Weights of a small transformer language model: 12 layers, tied embeddings.
MLP neurons of a small language model. Each row is named by its layer, matrix (down: output weights) and neuron, and shows model dimensions 224-415. Each number is 500 + 50 x the weight over its row's rms, rounded and kept within 0 to 999. Numbers have three digits each. A neuron's up and down rows have the sign that makes its largest values positive.
Before each neuron's rows, "fires before" lists the tokens most often just after its 100 highest values on Wikipedia text that the model never trained on. A number after a token or word is its count.

fires before: "\n" 100
L6.down366:498435506505437459553522537472536457482573472420592458399518426528495487568442446447454461493522620489435481533458583415497473492417533505475465495550483533523503580483519474468591518564494516502510442484481547489544556513464494512564570445415461558497459550497498431480426597437541478548511437493519499468573497546568480567439515464565446545543503509490526580537455434609499515417422514533493503507499491507563490484486399479496505532476506547538522519267499520489514438465460498436554479497481547537507555467519477458427450512454456444528488481543492581497476521501438501538

fires before: "\n" 100
L4.down191:579495445482510427495604508508481499396410561588605468371492523430374562407424569444492467497514566540511494578517602464501527513479410499530586451468509441551524630522567580493566506508527452494511409495499514519578523479561502568545574475493517477518437463516565566481462565507457493489471563545536457558503508440450463433515457562572503477523483545593494522544467453478389579530448499554522475600514527515514551601465475479426496511461513543459427447522491468509554402473480492517547503445498531507573489477542521492430534467473519410397453349631526540407478525433455439496

fires before: " the" 28, " " 26, " a" 4
L9.down693:568470439475574481583485508553472426504490559421354525567593464448492510497452505554574472459510516641473505474541430536377495532510441438471453479486501435489562479565528524547420492490516476534399467504599502443526510499402506443522537553556543536447527499569487473461575531534511561479464548463472460451527482633453486555413406481485489483609548473479636445526563395579515560458563540495472505528452493580459419480624514520432490517479505368545528600442630526545457497500478516438511385445556508517529454548501431583553566561590481479484487480528441562469521531433465394496

fires before: "\n" 100
L6.down874:526509467526539435505493497447475565526474469509430554524412477570556471517436511457539416529460563462447559526479553559520473455480517533540552569511467442451504568453439553448442587455440490440489452384545618619509438588588456495480539370444438505497567552499480607485507448483556495471493521488535510467503560413436545557472535486500468553499442546396507486533530587458508474456513427542570436542486549522455513405585504455454543522450489541433511417498535555596448588487470469535586426569563515497506507560443482566445594483522450521560453531457549569573514474542464471474

fires before: "\n" 56, " " 29, " Episode" 11
L5.down669:413547499527553522511533590459560566524358495614570574598550512509474523424477474462528524486597555510486577513492514520508481440619515451493508555463531413431475586440473522412499527533518525459526453454497545505469513465581506524566407466518544525433508424470529559504492609521560573526489456509450559537479470469505459453438482453486499392457564512577488549484466447490514409330523496491426511462537568529494481644514428565574557536541448493469632510337461473619538373507539555444450425544474451486515486526573478502484412564549553486561523526458452529473539453559542488521

fires before: " in" 19, ":" 15, " by" 11, " to" 7
L7.down844:461493562492554452550577570495486494475501586448512478524476522444511538456403520427591522548557468434489540510468566548491479480415460556566494468518453415513543535528503481429569548438493568503550466538578506482503478484476517581466521443542464487499551474454452472500541476543477484471484551469548568468503467494564570447560511553486508476538452446514476477567556535493456498583526568475498557527485518442547507498509558344500482498481491532540490545444475405464547541492461502522562519515489424525444537469460515425465469628513546485487386486450499444527433505499533509410

fires before: " the" 49, " " 5, " these" 4
L6.down907:484613520489449565485474521475446463496460561488442558504477411517539489471509593446524388471523580539512454522524445564542521580560491455444484500570452448536497478492527589537415526488554477492507557502520474522512485472470514531537486487455575562460472515484542347493531514496433449518490408493478465489486489442483486465499444485463603495507557440503547571522465506522486523449487538476395543545470481427551460600467566520540566531530457428527453519502498543472455508605479565489576401522445504524599459467494494421497517509487465559541595475536508509519571541559459566544

fires before: "9" 29, "0" 14, "8" 9, "." 9, "7" 6, "4" 5
L4.down735:494465503448470536563498489473512531482465501486458482455482492500497497567533420491437427547548542487502462491478476483595482428457535463483419489503568522470494467437424561548507503487530480471497587477465534393486576408484443493474454449509503490433561522493467487521589555508553510506563425536589402547564506475499388519541408482491524556500507500499343462431483439472478605497463588502461441515403467529529537514487523501535476482485448491542481555349427570525535506440482510404539477462561530518555497499500533471517490536531465548470608447629512524480544383527459486460

fires before: "." 20, "," 14, " United" 11, "\n" 9, " States" 7, " |" 6
L7.down162:432434509524533517520495424495473470391489461554483486503438402476470536502519528416473445468516556448547450427511516553558458522498545457587471545571534494488418431415487561543414492466611523490544543465554445521488422471535475454562520465501430519455476432488468522573524496539415437463566578435448464559569480531375566517556384519572515535559534474467502561512457429478494431439583612541511531508542503474514518526556554474479462480466493599526497478508446476391445452535421464464616439437430509537475486506589549405391396475592399487494574503445463449503455562495502506456

fires before: "-" 61, "\n" 27
L4.down1147:420474414549427485480496525600505587479521474531525419505466509517564600539409496484502384557502502612523490436489473520535472525574424438542510485500471448476489490529519454497491401514509493402435483500427460538482552428504493465546474623558391534447674546478550577548588484518480470482450494542500558543497454514548408513448569471563504554531576527501485508518598481471482416548488509438434409481517443472485461546528482456513483493538525555455572493556527535483447509518403521501584455559492531484497566550464481483445450535566562506497567422492548471567554529518511528495

fires before: "1" 42, "9" 23, "8" 13, "ald" 4
L7.down733:376491509429506460507625480449420479502597498575426518499481419456533509471534509530519559494480407432426511578442468472463391447445466571483482499545433459486537472542539433514570567528517480416458487427552519500539511469449524505436449514408556506512544474456512487540507469580502383444626474593485529581449422489500461536492424531424460545451482452453480493463415541482449536505475481540593441447512586429525459472468437473531525534540460506504390563598449515471567555452479479489438427545519474464591467493496540541496473545475525418472498497496347509507485545377560503533

fires before: " by" 18, " in" 16, " as" 10, " on" 9, " to" 9, " for" 6
L6.down59:471527517465506539443571534475460482537426505508511538471606509483426525482446463483532478547490555463537484431408513403469553465507474465529569520466426527540501537527600441479513473551375539559492486382517483426467526516492503532476515483448486450617426541529471443500541461457418516511540483430568564522466518502563504546443487550452486461514530418416482510500572428546489558525509559563553525506487626508571447446469525485483556481459487582518569498475584495541580482530436484448623472449455508490563478444410524467544467496515449481539495401556551557500401497499498584495

fires before: " " 47, "7" 20, "8" 13, "6" 7
L9.down489:535515560455483492621481510489632511466468419495526498528478477541563462519598531554497477538493516507406547527533499458562500486442525548413510521497490518490481450526436493539514490471558489461455407513497449553488526540452518502482527528488522482515603517508533494545451453510496512571519477510569428493491528522545526578513544562504526619395557479584425501504500574442441553484517527501516442526466514542480464494538514492526511459587525445496517462459514497450551455475503479467511541548485469525422463436427535493627481463486477474637524444581474539529478473421470536487

fires before: "\n" 50, "-" 20, "The" 7, "===" 4
L7.down501:528527435507427487501474512475498560439523485515534567503570431500524552542488457519454505528479541541568520570568494529379491412505459517449503544435436472568423503443453404474469558432481502417467598553477423554485544484570519496567393469496406437568528541488479444446567476403490512509478488458562448516479456562477554546506475588488501429547510496441557423514527410461425528481469558538465504470603455549485412483440459446531473475471461592461425546606627500554478481510476424537551565462446591428545490590461446445552476546623523559602551463521492538519528586503511575517

fires before: " " 79
L4.down544:459570447470508497470474428515563494567505516386470528498484528549443627516501499514573537482501600509509554516548449556467533388520539478474457509501503419525370480592362545541521452498540517507454524458533493468556363512510480500575545477423423580527522563520495523428471449491490474455528469420558537423428547521508475440506450529412520478520504530508511442496474448542536441583415454427489503564543519562610398465559495531598498468390546438415585580595488488527438494491438481466454517508484540522504482436497545549414464480452458543524357448513424539580419547514529547537

fires before: " of" 28, "." 11, " for" 10, " to" 8, "," 5, " or" 4
L9.down505:525516501553502479507444537521465480447441523455565506557491526425457590430502535505472565571593495533558476533434487486399591519496459527618477567535540493446488449486469478469498498577512494491547506471527439432509587521452514550484506554564512488500465472488394548535495497580482548511474534417511387556509474428491505522574421364426450421584526374541438517502519433452449548533561570457517475491398562440531445476518529582570512512489514458454581481494496474526503461556479484581658550464513538548467509620441519517530466563530527503546461427531526455542495566507491517523

fires before: "|" 78, "\n" 8, "-" 6
L6.down1117:592484484491549520492392538462460502470456556530483569523472541557491521498461476502566490562399544578523456473474513565552492548600480488452517559500476566448543504582512490501463433510431510498457484566457533561616542508475497515532509562430538426419540436531483515501496554524511476496476529481484488466554499471483475505577496435528459560472604489619565545518527423522369485513540462552560513531474510395523551598449540543453491484523498493438567516458433399472625563416421513500457478553489521459494601532487505533508500397524508472536525419477643485440434486489477452496

fires before: "\n" 49, "-" 7
L4.down1108:459411398462464447540432485649492461474506487447632529525583493495505534492490387474477444583552477515484558552433493459524607488506540447512407535578543544520554462438507454460570609467469570487497385550621555496560421499561543492535413460483497535489489510512490506598488449411588524551443498569514475438495451537493413582538428439513513523522501461482507460401583513453573447485519605555547576474520450539504493521481469486505566536452556565562554466476532543477461525542486563485591438503526527558562549480549520479414558466523486571516524395533457397518506485468406615491

fires before: " century" 20, "0" 14, "s" 11, " " 9, " of" 8
L7.down854:451489525538553646409500603527567463518545542575545522511460560498530536496508580592436469521507484531519465570582460447539375518489479534560483481468459489429421537603427534403484494545502420515481551474514469587521463565448538470572551492545510497543507504521501501469443415485459472525578531476505546538419413492528486427545530492558419477466465544565474633518449476474490477522508518520523518506450543494444558502574537576491510519515569471458518536424439500505509467561514495523551454524528447453526575553487493566501474508428550461508494555454425540529469557456443516492

fires before: " a" 34, " an" 12, ":" 6, " " 5
L6.down964:473466517521454483595486495549466477523535511464559487505588534528468463557382494413564528532482534468498509441516517550554532545473570535463467534465459486557502441518466452465553514524534492477541587513475555492458511489379509512462554486554520565495560566502517532586476550459473357479511547481494524356504501530481548556462482484521473428521519472472464466517538551538486587508551571447591438544430554519525480521580474414448494532543552534415479450411610421544473491538500431514519554555424517574375441576582513518452389523443519519486515500571472522472563551526453466462

fires before: "9" 37, "8" 9, "7" 7, "ald" 4, "6" 4, "th" 4
L7.down985:500487481573478586570486465409462440484526540537543460450492480419532405437477544463474455508409514533426504485554523536419415531563544501418535569411478514434516410477345510419523434485473483613451440534491390568540482548493429518475477498439521434609458480510492504426453452499454544524483544517496390489471481487494492475566523472495484491513540521513578481472535463569547537483372501419582544541480626595487481492482542585460582499536510572418468459492422562469404444495508510516511506529563450480472391519476542520567607482474530504581633458579441528538504501477450411534

fires before: "8" 66, "7" 12, "0" 10, "1" 7, "3" 4
L9.down132:433481498377533495538496417461421394509499500457509479456481444476425509485430443520583600501489462534439484528489463486416387503547526535465389458544462455504519466507570581512456493538524574528492427449548564488510427435505450469614578501442577503389490428478503413513433572513372440506504535484462501549549417462441518588465536490457486567562441527484475526429555434571478535442527508535467539466507492448518493581455545523482509519525513564464518521451484536451490578494515451546507541579494539493450560556610599503493376489495466573487442428575476475542476550548489508442

fires before: "==" 20, "===" 18, "=" 17, "In" 6, "|" 4
L4.down46:577481499478582518525432458500499527519617570517537492621486547457449547560489565401401490505537549519513430498587510493400493487528590460519462455505488576411437569553544538464541504464506503521522497575483500515449505492513477548488406478510495510582450463535550496481594536478484524596482511528474521454579493582657486520526488539492472433453454513467452558488459542438518494489532447523521543463391554481449511462534430505475514525489527520461531517484453462460539394559513462506537417565550498510418496602511405542520486479529505504496580455517444544495509547479598521466

fires before: " by" 29, " with" 13, " in" 6, "." 5, " and" 5, " into" 4
L7.down820:418496465507493518446547441462621457437511467506468476491550480464433524581506493490510410447557459518529408474585452485499586568504481498430586471499487493436505552519507542553570459417527504456419499591464452470423424453533489599448512530535507489570440503517521445469485451459541565436515419468506452524440543502582445561523457523471464511498478417422554526534541443451469584628495453492502467500481518497584445563500553488504584517472518525439568477494501549403543408477594503494550510489388465588544474557454505548607518505506483573427443585514459643584457488504474545457

fires before: "\n" 100
L4.down685:499511451461521486458483447502540551522525455474585491495514525483565476474487373523506539502549517570420542492462502471528465518467537549489511490485507540513513493503443570466465536430418474437499465527497481460500485506506526566467498478562405453537508495536411525517548484482450452508470488493489464445446449451509501420574510453487494513489442530510466480498553481510493576526481501553450571548530511499473471513450515583543472508479523433504476546274486499365522510554514515449495504479520466540530463537530570541489424484524574560468509514492435595528484511508479452521

fires before: " " 39, "S" 15, ":" 6, "7" 4
L5.down104:499510481464516507572503447466487420478501378456578496432467496514456446527485585502470552517540475442458491423460449499514427458438585532440481527583487534406529549582573619419533541443527510511493531570510462529552500452478523540479491487545483470485533555480556538496464444488405568476493468496501519484552476499526491484395490504520509491428521487512485470470466549530401536522561608516471538480574472472509424520529496573524443555509432575520462587553500437493397419416497409562454482540471536437471432585465495549441522492489461471564538387454481541511409425466493540532

fires before: "3" 14, "2" 13, "0" 11, "9" 10, "8" 10, "7" 10
L9.down880:493434439520450520544507489589490465459490475521528516508529460468484533519578518567471515479476418582418559445524488502600509481450525458441513517479519505513558456515508445445488416503560451479535551588554519461505647453435496451535486639531478479554477436533448529460506492510460485603454515435513471517521491497450482569532504566480492466490476496556511583502450433498499532546416500540438460505482562539597474588452556489456574506487484514467482464493400489569547502502411510512544506548420545495505535522550521493490542631473543564522521511573541485469500592477557483582

fires before: "\n" 68, "-" 11, " |" 4
L9.down992:402527432477493534480580482450492441478469560533524496564459524561521468454488522577442546519547412527491413604504577555441528469479573468535445409501466485455437491546597476485505514475525487494540490437537464576476464471458520473509467462496516542491485637575593423501523531524515437545467545473495472558451506458522496461511474521529472541529523473473499527516538437526559441474505455559521488466531509452540473516553501447456438486509428535445527438536464454491550501518566561482540538486535553486420449532483518471469455540528427573397564418495517514419564446495398553610

fires before: "\n" 50, " |" 8, ")" 6
L6.down332:533495504489557572565513523510465556502502556472584489436528516503509538491549600456461575518549502541515438464493570414450478483491548535562533461529539565442434483554566522553486482569408439562453573408428556538523491500540580486624505416433436565495479409392583527491505513394610520546487447489515494478475485387432614470467460495451508513491451486545465458566437534493537408489471521539520571463503523477522551517472473465467457563446570471526525511513519524602499474465418509568484520531414443520446610459537527511444448538560367455433525522518504448447498434459497496454

fires before: " |" 34, "0" 19, ";" 11, " (" 6, "s" 5, "′" 4
L5.down714:464473486606479534532448499479488487477441539553505509534487424487501493464517458503511572477568505516489482512579524522555471461501450510475451543456532662486546577493528515507477435510606507573498384445464592525421499535616455450549489542441513513512489530543499515449479570501423534477461562437523539459458488562411488521467562450451429532557475582392440572401572451411457500536530530523498487510589531448509551499399517510414486466593493440443495493571531454547510457471504528359422552508550538518498565419596494460513465462446423476492476611604502491507536447527465463437

fires before: " a" 33, " Japanese" 13, " an" 12, " of" 8, " the" 5
L6.down735:452410611364539500532504551579520486523626522448553528530566552490515538440547530523390532457447524505500624543489439568416519499503521481483562502484471498529348538519533411496435453523557542586475558481630543407546578532358494541561594408540449508490445459497437533568495561535508498453394426473550454503482492480540599484476506478441482510476429462511558492549545501598438573499588529497468521486509443478476466570506539418508463450421459481387465460419567455504523452515460486429579503543511504521478442491458518433503494405483556557564463462486497553558580426534508516499

fires before: " " 37, " Platinum" 8, " Gold" 5, " |" 4
L5.down203:487536610438546581410447543639543496471495524527551491513447510455468446335448567533553410443450491544554548431485398490530467482570525472509496553385393474512415466547556435505503499504469488443509539523497537518474436529493455497513542514525486415421423550524496488468447389576566591468450426545563522515496501497541522536492465427499458532530536531500587492573455468472480506504509482599488482573576528434498452550478478403557513475462419599487556503566442425503530466509504452467401591529556500501486500483413539531563519521505408458499511609517466491538527550473492355560

fires before: "," 30, " the" 14, " in" 4, " it" 4, " he" 4
L6.down814:470507485543482586469530474527509502502525358639698415526383444475531507491543475480453462491507454480548549465528450476498454477604475430545490514501520451467484425555507655553476451550483520511548543508486551548451484495553564489573601499509438407571490498471502457436490438438476540458512572483525540502481447476537545506552502550501501472503456563520543541455483582501460475514556507331470559409538459554551405575420498468459489489525444605501509487453516412505519498447531476472515471474416345549450519515503471457517500490414533498506495492527460512452583447523502532492

fires before: " " 93, " |" 5
L6.down1077:431508561419512508441525369489526525493520498693433407469476538520393528499452491505475548486598524500524491566446548462466561503485471532563440491569493437496622491467419540571503465526553555500549511466454490530463518532433503429470478527524398561509543483453506540507498464552490466449529445500451507502494534565489602469498532564518399570625510552490489506541534454522455438440414526496426560504499500420570495452499446491464455490449482506589490479416546482510496463551537510450532624576525459437495434510551478555529371424481434524484448552523505495448439464489475482498

fires before: "1" 57, "2" 29, " " 5, " |" 4
L9.down654:525558478497511517630422496369520568427548401496419486440478449542454535549434598487515466500534496441581483558479458381555590397514492560427487565537442549402422530630525495461527427488488480623462474465493512512571470655441529535453502531534469557507494460471615504526662513520398414483539446412538502509479463572475513455498463521485542491556488574547516499559444491569479524467516431516538454615496518431534442560569512590506464513500594489433494526384481598535553353488470472475479494527501473472449578540447481552529514430545518505540450445520559437478449583471514563575

fires before: "\n" 64, " " 14, "===" 4, "," 4
L6.down1037:570545501504607456460434541502545473517498450451471560479466486503492516490415441491384507463459564546520565477513481494435552539522473487510530519527453539494481496483501474530496598481449463438495496554562543478474440521462560538522508499427497551522463458455574512496498581494567451583491485612525541535561485495447562529587496548549523466525516472536602504473478495398576483480567603588476475451413425434519530497455496510441513499510560524552558463531500627504483485487531559444431523478523504540476485593517436535443474435478455483478515454550560485530496503499548422576

fires before: "===" 31, "\n" 26, "==" 20, "-" 4
L5.down1049:492538465467552541517515582583511626534526473461537460541597582481542467482501620390460500487519557492445433496535537438553572511461519450489474493508507495474422483547478540449550510420426461459515529571442527533437514477467520538465445515468439512478622509528519530575479459550503474548465399519640594426476505492600563495510534495525458499392492562578431464540565478467504591545526440479499456570506551476386497501530435558507495463511524535531529549507406508385539464524491503533645526498425403538540496525500524528550453444369509551501523510435535595529503561424493562421

fires before: " the" 53, " these" 4, " them" 4, " his" 4, " which" 4
L5.down646:475532492496542503506552478462526503492494543490467579453529534533417403415515433520487446580503583506398468421499503511469481477504498583483503456475444463524554477505452540622592446401484415531479486524600462596624543460540472533545482448479553509468507473669401495583533503549499483465525518483495502576416475546466524560472493541502496537570454438436550594569534488517374436437539545480388573579566485521462466600485492496476574470465483498518438539409581523434489471569525500522439437594554497444490528540502462481542424525563423511570550529552457507562655511553473510466

fires before: " a" 30, " an" 12, " is" 10, " was" 10, " of" 5, " |" 5
L4.down389:411493648557483582525481453395503524503470550544523541454484491530521509483509441504499469482508500517540484477476450569408505602531524562450557537566474540556475456485552460391469487498503551524550555526563526513436491487465489480540523457543514437477544431429509579511435449537473600469492512618560435430431498498485529421575448535533599555436416459509467506518504454421579432511512576525603512516509514486429487355496555467485483452500535475390526491486506479490535521618518525507514522512461567508436441587469477447446491490471580511480525474495478556367556461488519513489

fires before: "|" 47, "\n" 11, "|---|---|---|---" 8, " " 7, " |" 6
L7.down408:438534492403506547548492490449475516453533547611458444361442414477545498561564523526433439538528465488536472481631541443504513543471526547487543441464543508398440600545504486492511505573526558560552518576569457609469522519400489417475493525413486466551334509567590463565599413524518476502492501450466529475534494469532537551476547478463512430491437492405405508527523516565529447431492616494531508593542476468527551486413524513489457446502496478592434516590470483493473516382558460484541537545515479438493453478494574514503404487503389530473650463477446500487436518457506503481

fires before: "2" 40, "1" 34, "0" 16
L9.down819:481460505523429547483494477508679473465558513555523509460503489520609438486556437466428598479471490591469522516477545562524583512424528433507518488594533480417494550471448473513504466508482433367469479637573498427410578500397479423486523436501456477501562527471421570515533481479552522475482473541627461489416537586464524489502456390435551538445465610501471480478600519510469556502468501539452495503493566517511490471528553559505505550408510590440493583532409570508587485449519564452519467488486447443502446549455553488547508465429532527485421456547512561509464520491566521571

fires before: " " 53, "," 10, "." 4
L4.down909:559498463546496561487520537506437544552535513469628456466483543482421456560520501516548468454533553528552568459442403454442537499469500483429526571496475504453458570408477522622541435540474505497512457423480539603518532470458538546469513455400539514527511423429448481542540464509453440427507613486466475407535492434537533496522492538500473502478451499494525488523521520495488480539513526521471464469473514506523509517528345426540408520433402493476503511416528516492514546584450449448479506448502450551507501561499394502539495497477437504488443514507522495437469419440511467453

fires before: "\n" 100
L6.down732:456542476527574467502398508470529573468433474599494410469525587527585560518475472473540534482495488476491512484500545495494536534483474574515470542574503497484516502480504525529563515459440472472510445528490513495538479450513484565454562383471478440578465567496464538406506510407548534507468482457506456424558500476510509506573455510402530507430474530541435544518486406496469532516542460544563454568446500422569430468510511563569453491470439551389558463348581447482510572568505519471434536528521505526481409533447515495479508512534543517541535558567466539591481524514448512538

fires before: " |" 59, " is" 11, "\n" 7, " =" 5, " –" 4
L5.down1146:489528472489445571595447505360436479447484475523533510488506550559425460542472565498540589518555510523541483479553619567480487468475452555518485516510515360527549539529501468492478486496444522512479517483519651532538480456508532477504524433498481550554535479505623497473525578494431550452403476528568436482432574569450538363469486513593565489531453388545592550531431567499468491544501496575496444528554442543527471542566491524453479498472534540488485472528554488509601515456484482516534464474489609587464521545473588496483424499499457428468438491447506495462500590491514474529

fires before: " \"" 32, " " 29
L9.down898:422489508491388483576443489536445535513536474461372520480479464512496509450477544449424582458398536505510584495454470478562468445500494429472565444534488514541367427436472494475579500526599509451489498373434545557587501503445553519531469509511429549520476522500660514502557449513566466552591435466506520489467465489455459416461546564593457463514558503517479485491544552681438457496524559429422443528468531506566502531492496420525561586445486594493494494587450485513537372481524477459487392526595499567496470405568541466432518553457553571486563544450510537524476500511510439550

fires before: "===" 32, "==" 24, "-" 10, "|" 8
L4.down390:459530524545578547580456496518464507578566548459517504491471468499520442560568558444497415467587582446404407393432457540438569607481475389513470443432518585541522486449500483475620479416440530476565501506514581497534550534519451495526492544564410591566511482492567466492496462548480466428432541467517478442443538519604550471488554434507469488487496501501451543479525533491410577528568522502443508577562464530380399536464527522526489496409513481534496462544440523490464463463512440450443441502479516526522511447486420497504453444461438551490523484558504554462405514382529440526

fires before: "\n" 29, " of" 12, " |" 10, "," 6, " (" 6, " time" 5
L9.down511:534552497618442593446499453390508423445501405630536578517411461490511501469546443542518548466577478463530484534502562573446467532501510532469480547425456415519429476463506542458541496586518444515512431531539466552534544563516503537539519466426524462539543493499509546488529517515438543464492441527528447507450449482472472483575519475495459493492586508496610607456533558438525541592529396566449626516489564539538503507460490502567523478441489408452473497575532480467504562558484536467429469524499535498415461528529466420529459453575554441506568482463517617396494507454477518522

fires before: "2" 33, "1" 18, "0" 17, "9" 16, "8" 8
L5.down870:391585460516446405586537503471391516573471527486490556458487475501525451505499480507441532610379373528499517468431551464543442530604529452551464513534530485430475608459590447532546521587495451568470486599498482498453484470476545507535461386565452449517456538424516500369508423485558477479509477502521454595520501550550519485542507453504494439453542527556507474525528514460547510501438497555567466404491424419460494607496555562418492461455554577482499467448480534518557528428448496505434580496550467488538486454450552455509555510510516526453481488504459516458465464560460465489

fires before: "\n" 48, " (" 40, "*" 4
L7.down486:496424524475565478503567539456468512475491436475538478405420450407624512564546542518468468445448499421566382412480575551516543542434534482531561531529543439515421548475537521506571547474480553514530561473503447580482475453580510492435527440493479545417480536499449518527564561516509495532543465476577508490442549526495497538599579545407374518508525554536578439472510498519528432375489453613555563504425508493498546528469493568488562564411484457440555502374626536387394520560484547600461554475499491508572571558436526479414497517476545491506378552455518505448493560560435417642

fires before: " " 51, "\n" 17, " |" 8, "1" 5, "0" 4
L5.down390:449481587486548471466443592449481508544490489512467571459517505480429567607549596513576531445546460474498597462562564476494551562510633519492378502520543564411489483517487535529473453554538480437525532536495496476476492582454479564450458514501472561470589497464608564487482475484440505480549492548477485538421606487475568523503472562566553454441434543478526541434492508496610486477428453469543459491525478455560502475558462487517439555429480507523583451490480559556453493484485455422531476504537518504575465558444489420541545575563496574614401487402419513512456489467519518501

fires before: " " 29, "," 16, "\n" 10, " (" 5, ")" 4, " |" 4
L4.down424:487534518464432491528596551507482512458547521553530494542479475433489422513440535606513424524493455466537474468503433453538449535562517542517512528597597477455479582520583483505476509553530455555534563502545518435608542529529551516503467590324503498495473500586516553504488488477624538577550379543413487521520537376443546488539491535455488518550477464562493528490435426402451513448566414483512494505449529488564422483518535582509492480504437464487596541558511445564517398504478542460412525475588477616455573551473505515489489544500609560536478501603440528493579514463443446528

fires before: " of" 73, " " 5, " to" 4
L9.down253:537491503480546536521497511498520469498492589466516475422438590479538406439454553581511481584410408505517549475602500530537429511446465505492455615448484540343458516479533426474537525382592496557543608513543542481476491539490537436491525441556465484472468397483581458415414532478566509506526507506494481416470435458511446497446481507469547535554449569576488527441576433512453475488479441477502529553404552601451447492435478525560531436485506533486472422448535427465477421560525520544547526531566556483496507538523538605407415477456487551401504551440579499545475545494464474493

fires before: "\n" 79, " the" 6
L6.down308:478539539356506472555491446491422484467453508552497503540478551439404469527463488545547557526537461482536519490470447451496503515525562482448424520528488500503525473558413457477590512452548421527515558482470444466486482504484510488500454573542466551573495453487446489422548374452530538442514497522505507429467521429568468496548502473521458466466537444569533412535590610473522486364474498627507550574608510437454530489584538519510526482533479483597501590427640509440495512527427593514543423549530457443503490485428481464530468527585553436519518498518434609456477463488418430508

fires before: ":" 41, "." 10, " \"" 9, "," 5, " that" 5
L9.down784:465488433511525481467494386474424504444539541492646505411533523561487555549517517423463443540479515477441521484518495449588477467405547492542497564551486507561463478467521557548433441567549548536511514541560563501508484533536498481540582497427475519584465405440528570603502495412576442500498531488520453470507488533498483540490531488513556406426481520582521531638487503553506492503502508461496566537479568478570501573551508493578462506489520541437442449445583554504408525545492492475449478510510410414495483410452500430485512439485453564455496569533535480542474407465539423519

fires before: "," 50, " he" 6, " in" 5, "." 5, " the" 4
L5.down1051:413427484460587535519492373492496581445586518470745573535525441518441458450577515575460449549466541541428425492487428542464461491566597554452454469591499488476459473446445480468445518473474410486465490516497542489430585458453463546425438543560545472459485459404529419481582417540509508518487509550518503415527464519465496494482490544521543538503469550522521494462545459463409512533588397512550510451534500458553451595541482470469472484496508487442462467428476503401529488517520522418503480480537464487515454571439474514516510559450531393499519461535495501409578480523502530560

fires before: "\n" 94
L6.down613:500491485513489531515486459474504434431548524509565563493465497548438441499430597542464418491533429412459492495484397511472502557475575500556406524604505605496533523620538472468471426541485499516480457442448572510503503425543530519496468444441540456488462444555529528539526530381504556464544431443524515423422527499435513489475457557605495493498550446550498432504535480491436537438444459575547552429551494426463425506490506519477604487629536569497481578440468495483505515498481677576553546572471525572471450596491481494499381444591629479550549524545551550530512514532498472450

fires before: ":" 50, ";" 6, " |" 6, "T" 5, " " 4
L5.down102:517367421488448407525561471511520457539444463479518429452434551436474391564491451507548411532470481525435572450430454446540523490543452489521508524630504464451378444483568456557509479487425459560445585507502506373472630577526565517542536530607454473446420499593451540483583494546463454454454540597535443403583580483526451472471494505438463500510505529536527450433490446486452475496397515477493497537450480467526594553491510521428487500515366570540613468577546385580543507530585413613517451505527417504449506534478508539568517564469491503590502440473513570470485457572512569453

fires before: "\n" 100
L6.down41:503567558504526529427541498513480491479508469557531448462420461495503497538472458545505422425579517447487483556470421447399426556453495465505466563586479457512574502501562525485495490492510462569553568476463401470372440460462509574570487544485451489529411464489415511475531535452557556541525473510568496575448464488457421527544473444459420517368460464592544560504498580513458534415477498572420575473600504498399523474521482407629432516517432514491525461391589467472555539463497563519582464496518450524500452553478534506551454533506531470500541623439494502543456438532564578460

fires before: "\n" 26, " %" 24, " " 9, " ±%" 7
L4.down402:471510533521497569417524582554528557485508452512419572494510466570538505546511540511511469516544665508527493437393501510516525615434477626436544479480580523450453581503467535495424468546521475487579457480540475516554532511521486482494524477570499552484516438541473453456512504396621512514494438456505515467469421473608562474447483547451501474517506533509523495505474516516600473460408512595404545506504532594335529507526398481599499474400487530449491389440578615556473529454420455496597500481564480464484440468473459459513520492435604547414484637482524477540476436529463536409